config.toml
num_key_value_heads = 12
norm = "layernorm"
norm_eps = 1e-05
attn_scale = 0.177
bias = "all"
parallel_block = false
init_std_o = 0.00557
init_std_down = 0.00278
warmup_steps = 389
decay_fraction = 0.689
batch_tokens = 32768
MLP neurons of a small language model. Each row is named by its layer, matrix (down: output weights) and neuron, and shows model dimensions 192-287. Each number is 128 + 24 x the weight over its row's rms, rounded and kept within 0 to 255. Numbers have three digits each.
After each neuron's rows, "raises" lists the tokens whose logits its output raises most directly, leaving later layers aside.

L6.down743:120121085156145144162134129138135154112125143098136099126094132133109148166120115105126106071100103155128125130130233157114164121110159177128100097113098127139150104130129118146124083125131136108150153135139166121123131118127163102136142132083177128126131139172111141173060115111092133143
raises: " it", " this", " him", " these", " a"

L5.down105:110096135140107157152114093149119085101124108079149086095127160122137134171135140148139081124142108145126103128119139124127126103131126130136125131133133131115162157122111134095127128168055110133142171107114169151114080120148102123181126132107127097134122107134147100104115127124137123126
raises: "ll", "l", "lla", "bl", "r"

L5.down1349:152128092182158144116101130113166102124118163145115106129118104155129120135164111089120130145128107078147108096096128108130091124150143135146126155178142114108146133094133126153126149123124104131124126095096127085084154121078134163089168119122132126091117090126101143150166109124090125077
raises: " of", " side", "not", "ique", " Republic"

L2.down1442:082165141156135133114133106126121167136130159125156162150135150095148117140150100141146103156086151099099155150130178125113135152130101079107130149188161160142088130073118139095117174118162124136156107112124155143118125130137110140146145164136135166099135128145150152148127125144155117112
raises: " who", " whom", " whose", " which", "cial"

L6.down1065:154143120143157173127133125167088124115151090141108134115146150092098135120106089136104124127109153120102112081123073138126137217120122097125121129150178122117132141174113049133129148128152126116133125139102113123170135131123097129123077105130170115152131140144144151100110155144092089142
raises: " team", " champions", " qualifying", " victory", " championship"

L5.down1472:175102105123180104151144129161121122129113111128132100100088107099123112131131118139137126094139147154148122167165134157123122143102145139119094158067106112140131107127128092148130145140117129142132111132147190141101137147127144140121166136155148124098152131161131147182145120092119094099
raises: " their", " him", " them", " his", " its"

L5.down958:179134104141143094136169086148114143133089084118179119114151133175108136105127091110151129115109122148157133137156145132126094144130138150175127125114097109123131108096118133130136074165115128134157107080126156127133084081133114064145128132105148127102086062112167082135156133140150109117
raises: " this", " these", " the", " their", " every"

L6.down1429:139092133144159134136112120150108146144116096098116106077079139122152143114136092121146106099105123123132140163163105143114155116132147146168100080108111121162130096114160106157114089117135124139165118071127181117127136109130110133152120151132131145145162129190120143177133127119089124165
raises: " them", " its", " their", " his", " him"

L6.down1314:113140119112149104117109125114121093134177109056138141154135102088128139147135144122123134136114158090118097094123162118119162160136119121126118157091114119139128120104144118133187108076153152124134130142159122147118120113131122150120119136132130143142160108163125100153143116159134156152
raises: " while", " towards", " toward", " despite", " though"

L6.down1289:130079113152093171146115127127125140109113132134108156085107166125095113116116153099164137111097143153100142154098133134080132100113144119138150156172159151118085099126088181095146130142087157155118120102119117097119105171111128164127132138148138155134113155132136150141077113158135132131
raises: " which", " whom", " whose", " Connecticut", " the"

L6.down88:145120128149149150116108134126129185093106107157119145087101096146136093133109106117118111117151124171136148122102149128154170137142131131120125094148130122170099139120161173108118116144134127119129127128165151129091155132115139142112142080129133116111089137125071121144184148118080141164
raises: " of", " them", " these", " its", " their"

L2.down1471:119156155154128136157106096132125139187066166162116135154140110158145104144123139103189122130114131133103108140179112138110100126121154106127107132144140128132131110122136117133113140092097131144161091101129156145158142132129094152130096109153130051165088101115107103157161108135135175152
raises: "y", "ions", "ies", "yer", "ion"

L5.down1209:121100101128133105141103132143150076160134130128125125144104117147100122139167171150094131128152130134115136135120111125144171118121133131113174138138166160157116155100107145116117112119110122102080100104101109149126115128147098132088115049161165134147135099141148097172128126106134172134
raises: "ical", "ification", "ified", "ium", "ery"

L6.down1230:169164113107137173112144162176185174132067123153138150106115126140114112148120118122121168145147119115164092149097130127085147133102149151092127122105092081148151133126126133126132168125145084116117146106151117112164173169086118142134125120123090133123117140137102114110105102103105134124
raises: " gives", " does", " becomes", " has", " provides"

L2.down678:126099116198146172101159128156151150099155105127175130113117150185124114109082089113158161117172136132138154113154148162113135132090123113117126076178154105129113134173128147132093145141130094131094100121115170139123113098113120144113139092122123125125131135178142128115130127123157168130
raises: "ies", "dom", "board", "ied", "ial"

L6.down1388:133145107113122148125149135116100174165168163122153133157094130138109087117139158111143124120084138137189173116141208132116140169152126133152168115106138164096103114122144121124136124111129128121149138150142090167112111140093114099145116140086145177149090137110120159146074074114143100120
raises: "ally", "ly", " toward", " towards", " to"

L6.down1012:132149139135143119084081168116117120131129131099150111105114177110123126105120130145114084114156143136156111126190189121126131139135138170148111112089143102131138093141142115152142076114132137124134123097096173100138165112067112141131123127138142111140138126157123099185084135107138112138
raises: " its", " the", " their", " this", " his"

L4.down623:148168151136120106111123070106142100181128076133130132114135148163113152093140112129131092153152133128148109130157143103119164152096096142064136112156109125145122190094102086120170158146180155140116125127119130151107098125120122149125097135136169148097142107104116165098104137135144126117
raises: " Succeeded", "\n", " 2nd", " 3rd", " Athlete"

L6.down1257:149108110152153060129124108112099167113107113158143088070146124129106135135133143113116144098127144160117146163141187139113147160129142129165160078099122142139144095119172121153104118137112092147142139136126121153122149128127153109108151123156114128113136097127122163172132136100146121136
raises: " the", " their", " its", " his", "wards"